From a checkpoint of a small transformer trained on Wikipedia: 12.6M parameters, no biases in attention or MLP.
MLP neurons of a small language model. Each row is named by its layer, matrix (gate and up: input weights) and neuron, and shows model dimensions 128-255. Each number is 500 + 25 x the weight over its row's rms, rounded and kept within 0 to 999. Numbers have three digits each. A neuron's up and down rows have the sign that makes its largest values positive.
A block is one neuron, or neurons of one layer that tend to fire together. After each block is what it responds to, as a language model described it from the Wikipedia text at the highest values.

L4.gate43:523495500481547490516471501486467533525521527528482503504499460490511467517515484539505503510495506501514456499487467448539449527510479485515555493495529484489503492468540488497456506524469531471505500497470500520497484535482506509485499498466536486495503498489488510490505525489494516501538492510473512500475465506500463514489493474498454502518555487502474449542517477441513521465538
L4.up43:542538495537518459481463521510508536495493499537486523495507484484447511523505493542502475501492534506545516560537544531513477481507461506557520482510509505495506474502518491493478495502502590494538463553530490543500491502501499510508484514498526489510517484498473521472522473528525522522467543512523499504492447481531463517498548516520490499516506461520477526507526509468541525519480
L4.gate81:499463482474539456494536537486513466484472505461504528490526506524493518542502472449488530548500478540536527509497478505487501483483464506529518524475529500517505474482436540507472479485489499515503511507512489484502507502502540486482512487448499461528537535501483486490537489462529499520519482484475533533475498468530487465472504465485499496508488466505508512483498536491530525474541
L4.up81:525523498487515501516462565518549523542501499491544478505516479461508507494476535576519509517494515531474524503509513548465560483487526490473510441516517476520505538509490459459491507509509514494504499513483496531473486476501496508473485502511489499529497447518529547504488511511441511482504549504537499499480467515526510475430465478529503477478499463482473472496486473471503505520543
L4.gate185:476567490500538535512514516506587499497533481481508502474498474494493536515490464519527515434483483539500479522490533496498471478509511577467495447521517524493501475531493511459464507523500506495481490539501492474502475500466475494469503516525514463483504477555517527501543493498519452524491512497483485489476500467512494523520515522498520526541498496450521462521511517451524526473524
L4.up185:525486493492469502503471499498504489497514504478468445484498497494470511524486502448515547478476534491486505522470539551451475503499531493465507537495499536523492492534476507472473456529549497473521526502516472492478559473496502510500478527540447444447506528490491520445511448504502439507527508479526534485485489526498518505448486472501522458501512492486515495523469498533490458537494
L4.gate361:505523512461537497531531521486493490494486474453480513522487506485476502492522504490498496459503489487498490538489531512515469546522534492450529476479510493511467528477499477503509514507522518484469484532476502420496465521492527523458478517476542516474502489516479494493519478527480477529513500486517470486463499521519518526493485476495514491534504475521490499526471483468540492480522
L4.up361:505508489500510514498507481496517482498484514509522496513501492465502497464471506503482501478500498528541497540500472514504496483516447520461516490485528509497528461563500464500441484472496492511565497547524481467503504504486465495552453491533502544540543488537489481520514527496501530503521557487520513522476498510501517488517503478540528542531537465472510475514538536479527477472503
L4.gate436:503465492502511500533497517549473517522480551530500502515490523520523463504424452522489505523467480463460479522482492538563455518483507547510531520514514539503512508501492532522479509507484543445483504536501461532550481489531537504477462460518519500488474484523507545501487506505502511498475516499484517498473505496519548531493497511517508498531467506474489465517459491526521512442532
L4.up436:507496484487460499484510534533464489477440494494546515508468506521502519508499515497543502500511461474473466509474456504496496509519516544473458495492489538514506519471508492450479465500523530500509492522484499573518526489477467545508475467523507507546523524505521533533484452525455500464476513510532481513501493494508527496488453492537460522477493534517522517507531511490512514483508
L4.gate544:501573500518476547464494460453487498477509543536502505508500523490547501497486521466527524498509474530502515506477501516480489482513468463482474478528498536462524436548546477454517540489498465486517520543515501487508493503478502501489464502500484524538471517520508527534517441499515495477514506533502523525481483519496509533513464481468519477551485480464494484566496472502503465494515
L4.up544:462470483531527525513518505492516491485508450447518496501489491508497552462496491554514497505543500487522481520528519538447484482460502505498503528483489501549491486457493487514497477502524504515522508540497480473524487465543517520481536479476484524501480530544492501443494548540513514525458495546507470491513549490526484527495532504506489449492509500497498547439522507480477527498475
L4.gate629:494497521503498520513465476449495489490519497491489517508543511518547486524496491502465492507509508524556510528504530527500528496497454521516480509510515518496482464530473495475449495514459496513507522514476536491500532496505480499500501505488521473499520534513470526504488489512439504439459528539506520449509512512484539487494532517503498484550465470538507547459498507489497475520506
L4.up629:504510520487468508489468527507487491485460520539529487509546544513518469492482469515491495519472487514531512513474493572482493440498477508464522478516530498470514452470507501527486512513505478534486503498543523513495520500491512485494487467546462465497464525563544536524495488495464498514481455497469461491447509487495524469508497505486485482544466517527527499468511434465469529504483
L4.gate665:503522479450484537544498493519558482537448514513502485545505542513526488486502504482528491512494459528502461489507507512516493499525481491535542506490471467469494526517498500476501495469451497495504514494486493521486508511464515481479464447490464492486518503529469512474537478504517515493499474477460508503500506483513533490489492523475509548526544530516497546505493538484563507523504
L4.up665:517530497468488508505480514552487475519514458452488516544484516501542468480546468483507455490468437497473475517493524493495504511543515542480543504522542493484518493493509542505503469518509482504478498528494545491553495528470525492499509507503502502489526518514505501525463465541478507522491539489494429502474480506471531487502482505517466475494500501442539537504508510529494471481491
Word-internal second fragments

L5.gate136:530568443490522501516498511501519466456468474529510470518542487480476478481494478489542464502474486500499568493525541501507518484535518483483476488535514530514515481487516478534503548484519454522498507540507473483539470460479467542498502494454555492508528470491504528476491449515498496505529487550507493502525510456500526528481474541494513498540482528492523522496516498478509546466479
L5.up136:522491514510510508511489483502532459506506487516519465525514497499512499464494503465496506474474507462468450508492524536509512470488477501465485451511504531529509498517516496519503480527538510546532589461500520524498461478468492524524481507481506506495512539530504490472519484528515481462453486544491471545489462508520513485486506476465499513512496498483479487536405459508549516518533
L5.gate144:542501473516507547482527537505504451509516466496494529512486531495516502481520509477520489459484453505532467520492505463488530477495465485511530503449455537509493505500523475474510544512474504470462494466529480481461465497513476525479533473523519518539520513468481520513501488512490494529495532509546516507511489535532471527486522488464524473479467443504494528522503483472496492516511
L5.up144:529492545492521532500479502515483478477464510495490515509520471482529508501494502509468476485477466532539491497488555495463504489494522530515470506476514534462534509513494475515477502498519522517505506513487539530524545472506545504507493457497513521478488531512507482514479495516488537487480513465491501505503506512493499470481473496517496473512506488494544548493505484516515525452531
L5.gate224:514538514503499470431496491483503491512480494534507513462480467516525508484488480476522516468475532481489478458508556449465506561478449496507496447498511498507486510537497523475484500508500500499497535546556545473534448476513487515550470517490514493511463525476504490479518486503481472480492507517507502534454557510484512477473480469476543557526525461511523488533519494439495514517479
L5.up224:513494479511532478516521511468520498521518464478500498486476483502524478528506524514529527467558502506473496516539494498499443545456543503513483484497521511470516524488540520525501470531500457497517499470493475453497524540503538491498499462498494489516526541521495491512504496500499507509508450503467471450499523494492494508464498536504511490496495512526487552504537481450497536480530
L5.gate340:473477454541519543548526526500545514532490490450515513518489519524546477478473517552453518502522512514488475504462468469495473515488484501491508473464495535543486514461508518526492485528437510456440487465491487495532538501498505514511498499491497455546514524518463523474517485488513506488516509491474493490477537449510462553486504489516503519516512447549525502493494489513513502497513
L5.up340:471531516491507474476499540479486478463458503491475482529522509492535522491475498527493493501498485502455487549439512522549495460509494479510517484462519527467497479533516502498494542484515517506493485523497501517508501434491516532511484485554468488522503553532512483506494490521494543473508476465487496511474503477551498491493481504508509537489507529469542526521506545503469524542472
L5.gate359:475551464515522450562495485529482509520469515489487497561476498512521493477525460506519452500503475525498524495507521472468504511508467536522501475440458503506512528514543480541468542485463493506507496488459441482507504537498483523489461536503533506483534461534500513507495526459547507463522474484538500500478499517544477490512455519497499519494475472489490474534477474533521492502488
L5.up359:507503459548520461568511490540546514506542484503505494475480469505495542509530508525507474453493462547480488481506469493550517506499500436483551507509498542482501499495520531496506515522471497479486500533568507502529520506522489495498507480507533508521494512504480484501519472452485488512523498487455476494494539523486492504488530489462506493499502495558508516489466491486457484499498
L5.gate529:476537485504488491509538525525480484506541455467468494483494519475496552518540488508543526519459509461507523531465456490523485516520462506506507494530483502568501454514497521476536493478507519499545494543525493479498540495500466503501503526526535476499529490493507546505506460514474495496477500489446523491502472532495518516492535489529451517521514466516461508516526503488535476463501
L5.up529:486499506484486496502520509479514485476497527495471511507518450536498502509478480537496503501491479482508483532546541492513460477520507488473471493492463495508487459479524500500540474457495530516499509463508465492509482500449468477477502523534525515446464491502554504516496545422471528489461471489447467548515486507530511547445497501476480499485464497497467458495514537483533530480470
L5.gate532:492493509530511532493481469508491553519496543552467480530499490526536520489483520552485500498491482512532499506505513487462529515490467486526451488473510523522475488546502525504462503469490464480505497483472492513488500506436480489503453503498488494511492490490541467503466500476487514493508528526512461490527480540544486539488476482537473509474472526512535530523423418487489517480454
L5.up532:520520522485506497545521504510529509509505489506488520497457479498510470529471510529525483473493482506486503502498506519478502509486466522534545491492474527503486458539542477563495500507467489550483501565456533500526470498496510481510493495514513497499504486511521516488494509519477520525469498495495529420484508498493490525501502480529537526493501500514522543471521513475501480474479
L5.gate566:492512553477509500520509583504511464483480510479505482535462492456515479464517517487535519490510517525492514491484505516471480484481522533483502459494520538520579516541508510462501522490512546520513479527508479491481514517492462519480465527502507500540499500542520503522474461522491478480531509515513466492502500514451503512505464505521485512520521506536525484531494521503523530453470
L5.up566:530535499510463507543535467467455501526478492495496538456497486493491509517467509501494482487492534508520503500487513490465488511492506460505507492473542536500505534504500511485532490496491469498502527489469446517514442525491519495490498480492494484479497471470543510513504513492505498495510513535464468478509478450444524528519518481476458548500498503504489495485477525515485477537475
Second piece after S

L4.gate39:469508519452519544460494492540483505490467530464494509477511541501502499515520541483481473489505483494503499455523459460505489527501506490497512522529519516486482475491491472481509501488477505466439484535519519447537510473507523513476522517514494487550489506517498523478507478432470516452502475506482540543534490461528467498527505494502500519467521498494535469540541500479514485480501
L4.up39:540504459477508527491479483473512542508489537506476421489496516476499503519517558524460448470504514491514413516490464529465444479492533500490494523506528494491469533504481541538526500483477499508547500457518522443501564503484488529500468487527518537494506492459495525510543457486507533523485499528498490507524537505526470517524460491477511532501443476491491469510501480489503500478536
L4.gate216:553503494523521465501490509447488458488473523508491456506515500473520522444491465513485545501510524561460522459496487517512514495527488501503504488444467493500489468476490490529465474510478490459499543522492524495546529480544495473537459542508506473491491497520498492494507428481510512514499474496473509460519490497496468516497561494525482543511527474519518494480518470489488475466511
L4.up216:514482493530521475445451504507525464537470490487480559504445520504554483482483544454547508477483538504487481488488533504473491490503516506482485472465464546489482481533498475471485558496490541496518567491526479474544510484505481492512543527534485513510507511529478486504521470508493520474475513504483476537468476501488515507544480484544521532466536477463482486540509483461560549541489
L4.gate234:557523484472542518477477467512490463484516500532511492510496492491463508523498444500483492524524479522467489483493531485540499502473428487535471519506472539525559492526467528503446515483471475475546531487532499510508493544507521521498530472501540511459532488505501478493562496503490549468516468488494482510504533499509471513503504508479484510537507513491504499459507494503495508482446
L4.up234:517546491541482511462524526522478483548476507491434494484474528501494497505489514474474496470507457504487534523497485498492518499482524513533474447506469524507493516485510567516500502538511481531502474496540477494505515470527496473448524486486478496550508495506500525514441518501532515470521483475513419484522484487483480500522479494469499539460509487573505526461517530482465521499541
L4.gate415:509512504513508506510510517502474459492552491536513500497522520488467456457467495500457509498512544524495493472512553526486466521489481423499508506534497525482482462496541465519483518468507486535505521514478513479534493445527525514463474493491526467516488488489534501511468476488520491475500479499489497508486474461530441535490484558496485514503517486468460478494518484481497563519488
L4.up415:500489508514503480528473472534515510484495545499463475478516523540571570485490518516450542498476502487481472528466512547488473454523483522489466500467504518490524467485532510530511500502494528512526514499517441478518503473483494533464509461490532495496449522504483508473481476515480486516512544468488544506455455456495517494532517537483517502513507506499484469516513485522485507488500
L4.gate447:498480536475535519460474461526499469472514507542525455514510496530502516538497489502508534502489523500517474491531522463509453521466534505478489459493479531490498514492481467483460505515501491499502494539504509461524515462481463478461528478484501491506513456480519526495494492429470512428515495468489503522513471506531470499487491517475492498518455550511496479504479489509501527473516
L4.up447:553524469489525513497503474530509493514529517491513488504525515556496511507499501487552509466535480559492514465506506489508502553492483505503505518517549503492548494503536483521517496514483493525497535475555477485533523483469500487519503517527473528507560487495522546520475516529509552493550538476504526501519495428512461477494527449455510510522470482533517493484489471508473487458494
L4.gate487:489512491537515485489523486495500465479497523474504486474458492494539527571482524493478511492526494514492489493492486497536521518464483478449467517497525518490528493514506487474490477522484522466487510473495510488537497464513472475488543476457503509516517567499470519500505498545485452508529487520469517471476514543496512462512457498501516478563463482491472501526513477512513490485532
L4.up487:453485464534504502491579507492513504538474491491456492540492518483500499506515528479535528495492503493465527494521500503481470505520493488517489499561481480434479562496501487504516565488510495521481498512499509474513465489487472523509476551482526504558553487445525531472475497533510504468476513483526515499458502516502517514518475492503513485484489510529497518499487477484499518446525
L4.gate638:479498480486489523506510498520546462542455504524511518450515532513489485482482530531509531486541520501518485494466545516472490499480510483497492478491517504516493469511515478506482451470498435485504545493449503473548500462527453506471473469515481482501505521530492450492463480486550467513518499490473522468508498527481535527524490528487484520505505486507465481480542483474492533524520
L4.up638:472478479527503517506484500495480500532502502471479487494533538498496518533478498508456500500452450505481479491494487461497498505531480493498456517473475454509498449539500492494552492514518507487458519511513526531524484513447524481519499505477502508504458522491513500489487494464458474475532479476519499499482452513529501450498530520501460510507550508510509508520460511477499509497521
L4.gate657:507523505493496523531469462502462504466505498474484412476503510456498491482488503505500499489481470492476475465530478520498546481458465544461494504488488480553512501546502470516466476462485521492479477484528509464527504494513492477495502502509476508545493505507542505494521475505513504465498508476535518581507478488522487471527494502550508495525517487525512498508510540495489533488494
L4.up657:495467512521532446484512456486488487522500507529505460530468497481427471511508480454502500452520482516539484472481484499477443497500437509533469531545487528490491496488527493490467506472474527505510470510522486481485486527452470509500480477528507447476513517511521529459497464482485507471475492522505500524491518512463456479510506529458532508489512492493480510494524475467476491504495
Second piece after initial E/S

L8.gate243:497443476516525542492506496579555489487548507506468539524550501519478517503483478487486476495522527519502471515500459490505499451516532543470509509495455493476480530530486480506491418546479450468482489502435492489504507484479469535481489530487508497500490534524526489493477525494549493499470502510517476506509495537504453502474514500460503491506490489451514485509504539484537510504531
L8.up243:469506549509487502520480538527461535470550542509520500500473505558477483534516501509474528509533477500524495488507477532516481495549515476504529522504509488482480554533501488514538483545517499484473492467517521491492494512516508510468433493443496499439494522492546518517478511525510471464499474517469486492528527497480464496495512491518499465478469527502489476512506477502503496498541
Negative prefix un-

L4.gate70:493497512533543492511492520487485527502424497487471506487516498459465493475510540493492487503498541490522507479498480511493493509498524528490460485514472551487526500482502457476499497556536468533524479466507513517519559455530454505520467483505521493481475538549507550477531490501481548545540483526493537467499517522517516461480516505514512543507493493519498483558515484556476498479530
L4.up70:549521512521531443517475436533516521512482481469488514552471556483455481518494525495489565483464519507469522537511504526495473463519530501504510525480508538466550475537501502549484474538464526468496518523504527503488468554474482518534503444499470470505451519485515484468512510507485510540455515504484488508568529484450498492497535480508463539560495510533502479480533495537425495488517
L4.gate172:503493482467515525472471491512507452533467496501494505523476497510486474502532512423491505544481551500522492558498510514503485546478525468485452480467525470483570516474529461529481504507507476472518492501497500526489480521512457518496484479506464440433519485509443543506496534516524514496487469509461516508524448478510518507474532521509489504492502494476472501471459513516449475524498
L4.up172:479484490427477469536473492529476464542518520534496480522517471522435496456541521476538512489529515527483453495479533465548484491518534509513481481500479495515485485509466450508508517516502471512511498493474525499487506500476473506497485488455483451453486483522509484505510514480486440517502473504506515545522480494497495505494509531540481496514510548520486510527510485508527473522451
L4.gate177:511477500495497507522568498494498522511518491522482472470470437473487467481528515496485482540535518522498492521478492537508486529499531473457467488523577510530441528472436487530492509483510506505517512496511516488496486474518505499506506492487497500498494469469486537483522504499439453491548493495483496527472484457503503518526468458516500501495481514500527510464483515525507526463485
L4.up177:473490529520501495475507518455478500456516512483456498520465490464504489465496525505523474480510517503465497563530501498510515461492526478496501517491502529507504494484454488538510531510478517454549479495496487523476451523526475513520501469455499465544481480414543508503512516468466465482514515471535490498510491540469521451495484483477474510480479512553477494506533501495512475493532
L4.gate259:536494486506501510493490507512460540482520485508497505503501475479489450494506527462535532533537516561485508526531461466481492553531502523483478501508496493505499479471493496489474546505522484506484513520517530535502508496480489510491521500535529500500504508487503488435497484523445516529533479502495550491490504551481483518511490477487528496512541503534509496478478508503487500513499
L4.up259:542484484509500478489520496533481521493494530429516489481505508541482467508482506526512490520506513490496476499461517508499472520449499545488517478488512482495518496510491515501473497503498484475525512516508541502462537488539511497485490478463482494513492461514445508516492522472506516557485500501520518442481507508479549467467484494544553524509466481510456522507493512503487527503497
L4.gate348:535482473498486493475506482505537490530519536539484462485553494500470508551511544499530543520522538545500488496486500499505530476491490483462512514505502521492478482473491543500496511472490510442512471463485547461483450502520481538515485450486539529465497480509474481495530528540486521533466428531498487497507500551511522452547494533528506499535474500506460474475523488504469502498533
L4.up348:492470506501501507523495480555477526509498541481497453513474459506486494519502529537539510502460500489496496519570494498525527499460493501530488519529486552506475490554471502500491553495504492516481560474514476472529475494492481492501485499515445455525519518473504497463460541494466512490478470521469457522454529482520471462493459441537511522522466511493483491477510511471506479509517
L4.gate455:510527456507524494474498474498490467512507480514510497468509533519494487507515513497496499504530486532513470487502495498496460500528485514525492518416491468477489498493515477473499513510546484466563492549523506494534441516480518498449507478502535498468440491495517517532497535473481463542522438526512467509495493470450484493519508528478545514470490483500485499470509537513498492502483
L4.up455:491505488504510446486532508519497495518522489513509506471511493460509481473501493510508505517513542507518461487543516492502433499472545507518496546497467447481515508490493493505522517480544483479537470482520512485518532493506491542488530498502494532500438516480512535521515493521497513513509490512528477521510517485521525493542524509549533501484544477551481497476484497510502516491516
L4.gate498:539485457503497531487485504511477526534503459521498472489509487441534521500535509488477508558548537478456463473513485480499499535498516525478530492474538475517502536487460497435484492485514543523474499527498521531544503516473488524531495461482462473489468512507494501506486521458501526484471503524519526481484528539442473444493515525510520482495502513535511477483465503505506477477532
L4.up498:507523514501514520498506434530534488480532488510534465483436515520464514524483533515447467500544507481513555504494474533532519544537546512494526538496495491497475500492526520518494519477549506517497496544505501507493528471523517505530515457536517509486519515511514498500486543455489478486516516543474490484461497515503491476496535460491529516486474479492447503538503440489470517514518
L4.gate551:494542545551500510495508527454510488520490518499540483538509484484473460512498496508512479491525506544503527522481473501518509533509472512476508523559510471446484494502500515476514524512511446503508503524481557534512491523527513487489551559470524499471481509519518505478482519519510497522518505491494555513481452538494487493559475491513440478508529468542495502478471504515467542489464
L4.up551:473496475537529546507535518455469489491521512480523515525488460530507496487492500492536500529509500487533522538529535466501497502532464537478482555483469459521504508517491520499475464523493561544527476537497524503489454481500509499507507514489472549473479485466495492499532539510478558526492541485518539465488508511516539501530513528537532481559531474490504492550482528486494542512529
Month names in dates

L5.gate69:529505498492491452550493498502475505533524420556463525467520429509551490453471466515534487447521490491519472472504526502513490470529534476520518506549511501470509474502484494514497501525530502480534541504532462511510461522510514506524501487556488516490515482520526507467453514493490520530535488496468515490502529465513491522484532526454495468468505510540473458448456506488498502469524
L5.up69:512491501498478467546460496459442495462463530528517486474473520460507502512488547517559497490513486462489468443513529501457511464484509521499498524530509519513506503522511486481501470442531487511452503487476532529500516505523536516493462536496495499467461512492475516443489496458485509520514480490490447521494484493499502451477504518459520481494564515513512510526508476484494482528518
L5.gate147:536489490526531485497492482473471499542509507479481480516478532507499530498494523513471466485466512515477513513543524513494472501469492511533465528525477493531491529483465507507464496427493493513528507520493503503546502516468508517489513524456536510477499481490488470528444513529544475486460471510497490513524528520466499488529509481488512498447500502478489520464484463473495517532525
L5.up147:497476469498533508531496530474469509491509509469487487493463466534472480520508530548520455488463499464469441506500509480492520509529536480519519523496485444514487518500480491493495513528486526507475483515508472471507478442469544518507511503495505499473505522504529503548461490485517535521533512496478510503499517483515487467477489510460503483460558501515477492485526507474510489500528
L5.gate219:455490486484543485476519512478553495508512511519495480463486525483536520513498498504531502491480481517501546535475474512501502499491528477487505507484483467495495491468505493519468514488471499507490490510464542477504470510496484483494498515511524458507473434489496495493517536487523538526490542506473511515549518555519428482519481519531484437488505468520528531466494489479507553444501
L5.up219:509502527528524483477498532492499522517490507513513487507514509537487500476513469521514492496523528491459476474510546473513505487489512560536507518546563459492514494522492533519608481489490509477465464486475495526510503473488487505514519488493465504467523479508475500476524527519534481485445534534491484517503493492514518485491509473466486509512502527538488521501488514543499511516515
L5.gate416:496450518528521437541493531526526539485531492489516458518515506519501488514480475520495477474492493500483498509473505474503526472517457506521546518483472518461517502487471489472476469484490489502513521510542508503524530542463470505526503506502496471476488483508507504518451538483479461466524507546473516518473508494504481487469549437494483508495492544516501465523527523461487462529527
L5.up416:501471493485463508466490490535508499480510478484498510507509529472455518479478488521555479503485526478496537494480482543483546578522516448478525490568532517494479502526548520471517510495474467524520465501510510487512446492463506527475518478508470474491497486528516502518495512471532485502524518517465461501495502496464493498518470473494531553530488500504488480475504438484475444522488
L5.gate422:514487533517536512499502487504529453493511466535503494491487520521500477504486513494476521535536451473488492549522484494548504482493507518464497513500508506477508520454520523512524466547519523499512521466534543454476446473504538508511509481516470490541482541499479485499546553500520496535467488512500491520514529553454534506474543516490486524483476526516460470526475542441486505492510
L5.up422:490479537463523484509524465500489469513524497522519504525484467455535493491494487496518529502478482534506531513496524498491485488505505517478523545531508468479504526501474505462534499503519492455520506470519464518532541504476525523477509491464509534510536489509513528544505509512457498492465556517483442529449525496494478502536517498475511507519507504463506546496501556551504491439477
L5.gate497:526491499507521512526505497513534509476519475496567499510502509498544559514511487551474500487492484508506497502477479517507534475479521465504476494496520509514535487517529488493505478486485525487489450478506497489586512467488481525479536489529502483484509542495495525531468559451510472498489491499487479489499477500495467508540451490461455477484504518524544479484471522499488505488478
L5.up497:519533490507534533485493482490518498506526485512419516508484472482511504439522496483474517514511527468536495489514470467488498448506495549464499539527513477512493536469555502514473495481475527525470494531507490452521507487455483526533500504507535495546524497499495450494497481514509490522498495485480558513534558520518495485470502481471469483452455534464510542500503502481477462472542
L5.gate585:513507487495521521517506504442479497513512467517472524495466493492510461526479485475468513475482518477461480530482458506498488455517549515484539518476493499496510528512519501500514495483497478515537495470506505477511491543479537511529505503487543541520517477484489510517511510530539501563466466487481513497526494541500509497503525506512476513504471484504487498515468525508476525518526
L5.up585:463530461522481520443517544503494497470517466455498496514489524466523499488506478522516510508494493537517470485476468491538568475499479514467499498502511500495473512501512479501501484516518536480479480509511503510470492494473512473486484478497504517493520503477481465477533458501552525485520515501491488451494482543518550482517557539540482491536523517572493479495488528479495493500503
L5.gate602:482487502500498489510483508455490458525454488460534476519545472459527501449514490485499510522496512481521495520508527406467499515496489518470511527473519530472503509474494506512500477475547513471441473453472535508503528500536535541459486504470531499477490549519514471508548543515495552519527483520546505444497516486526497495502486477476503450449514503481482487502459497499492483505511
L5.up602:497483512515532509511504529576501506491525484476488506476440478474472495476537538523518479494527495510505486485446492519485492475499432509512529513472470522455501508482512477476521503481460520521511462515453473505525532478537554525461496528492462531501496543493509504510553505503535515529505522493460529477496502530517530527498512470501490458487483528503504477479492517513465521531553
Mid-word fragments, score dashes

L5.gate50:509531489541491499513534448491486496485472496506490522535543472524497504532523477486514483506514513497516480484512470502531499504493501429488485467474478532500480464548503559474499482511511513477527483534473469508521481541505527504484497505486480519566513456530487470508517473501509509539514492520515508491514498551501496492518510520455474526491490506489470526508463501498487545522493
L5.up50:465517503517495515510501511512533519531490516506507485451552504526517481496470508486491493498519520540487500509505468539498465553540516494501473542526528511513520529506493547491457484523490494535535501516517500459525509449535494512484528485445472472495501530526513500477541493476491503509494511492479486468479501500485512488516499499486517488497503505507497503562475525486469512496499
L5.gate66:458548524500487559476496506497542500474496501514474524496504477501510513493522455433539534475531512502495497496509488487510490479491491501491510491486479469509540492520545534532512489507448495501508524506527563503482499522504542478564474508508482491490534480491483494455464505469520523495497491494572519524521515534508471514498494475497497507510482533505508509481523494513499472529494
L5.up66:521509450475524468475479478499454520478476482540513494478529516516554482522503511504561527494491522486513546501514466523517488517494532470423517524476498465488511534501468517483501495514522465529501468512495533519496475477537492497546501521469505516518523508489485517535476498489493498511465493525534511558515507498474500519506511501471478501513497525565484515524493490477455495505558
L5.gate117:449497531473484500454462508501504440463517541505519522459561503518506496534532530483476530511501500461476483497505512470462475484496493554504519505486536529478484496479509460453485491522495485487481550525465532460528494448522449494475491480484511471508491510464481514522506480496527471510494487517440549465524483529495522489519522457482525512482502490470489483530514507525518549479492
L5.up117:521466472505531495511520493474486494481511461500482479507473534500516506498566480473521504496494503514503539465497494473501511467509504520499506489543484538470492493506524506515473482531452523487464448499486489478483476483511508509481479484477520505500508509488496518495498533475495502508523516500492510527474521491492473469482524496498483513521518477482456487514526505522452536537512
L5.gate154:538484464482531433526528482544525548494543465488497532470492527523488458471504535476537502512472451509498501516489522499538452491484475465476546525511455497521503508522491539528495480494491481540512518477468512463510518503500485510472513514538554503562520506493527530487469508500501492509509470517515496476477505496450565446504522463531504481456479503474497472467547522479505512493500
L5.up154:494505468495451526447493518501502501493478472497499457449525517511508479500525529506543541482523492454499494528557538513542513490491488499492497559492472459477478507526483514461488500467525511488519460510536473485531501496550517501500532470479507509509514517520444494497506471466470480526495505542489487473483476509523481461505450482466507534495505545458505525508531470495522466574498
L5.gate206:517540552547472495472508532503520504483541563481490512497476512477511523494518526509529527456523490480478530486551473476530512492493520522521517498489487522525472521495498519489514492482465483513533517504523526518486522488516512539507515561491491545529501471534493553546478545518494514490536472515553529453478541520469496462497504474501521464519446488567511532533483465519529518509533
L5.up206:475508543497499499516505468510480504502527519560508507485541515495478508472519475525470477500530521504500480479491507517510519515537498491529534455555558491496488496505522475479526452499544506502529510469520476485467498424543447493517520506512533516481492489486505532455537514469508543501466501540477495525534519517480509485532529512460502514490474524501486537462472509540522483474485
L5.gate259:516532498475477507499560485564533499500509517488531559491522470535516489500549492510492481495493500507476456531486464548502454548477497473450538463537531460530507484500493484457439496482504503515525529504468505488495452465475492525506526480500487534489477502459488515468450468520499519538519479489480485487491500476493500488495456489475480479530486507476486477491533504466566463491498
L5.up259:470525531492524479482530538507501502509540540511500511495536526531494457498518519531470519515527477513532467486529486478529525433486485469428525501510454478512582500506499487520523521529462490515492505482506532521522486479479525497484500502506489507502521524497462529446505490489529498533516500477492484505497435506489533495503528454546461554525503437522499541500513500499591491482510
L5.gate260:473525494451444544536477504541472522455492507487474493496526502514480518528488501468501496482526496514532519494536524489530499474494497530497580506526511497483493490513489512520513494519480520522512509537534510529521493532513507500498491536496493506493526454522480521504512435468506509495544501485496469513501491481492529480444526526524474475527539527522505454513512548526492481530480
L5.up260:498482516530549523522462467527523524557520517472507482479519506524533483506463533454488488558504517515509531511512544527515502448501497498474511503538534484514533528463518523516525507527499485526505506513518516514500509500454552506492475555503518498488543509482513559452485490525517505469523568541491495501465524481490528531458518499516520482487508495490524477504496527504500476534445
L5.gate394:451500498521493522472463526490527466476478492540513520538519520481515523514470515506504501513529508511492484478456482499511535567505491493489526478486511508511485479480492477429488490511526507539495477476522508471524526443561485477480500477469498505491530475479465531496496500485485468503526516503486502506483519569506475493508497517488532492496489513472476505516457502460477528499487
L5.up394:511522481446529489502474482486538491480491495518478505545518524489487497540526488524525558482485509470444488544507517508484465515518520461524532466468504459483469521525529501501506449498474513502532459471503502488497483469495524468457455495546490494494488506501528513479519474482505492495510497494500501523528525535504463497507509469479464536501479509482546475516564509525507460498521
Word-start subword fragments

L8.gate621:502505461488510482513470502458472493534501465513468495500487469473531492455542508500465541511447488496494472446510533506496477510483462518537472526483500520533526515498530455554516483476517473499542485494476496500555456471472488471452511541491494514494463523480534559498438481483478470487570496513508479501472499453502448500513496511479519549491502504486443484520494486492519486537516
L8.up621:507491470499533510520461499525477505504486477508467527461477496537507507526537507495447559491490485493488482475524526529518465519449453503530443544535507509531522512499524493515507469455500463491535508470500492506518439487445496503446517525459500511510519485523530529472468463479504485502562484540480503505473472457476477489527509538481484564494490517482500500503476476525521504523459
Name-internal word pieces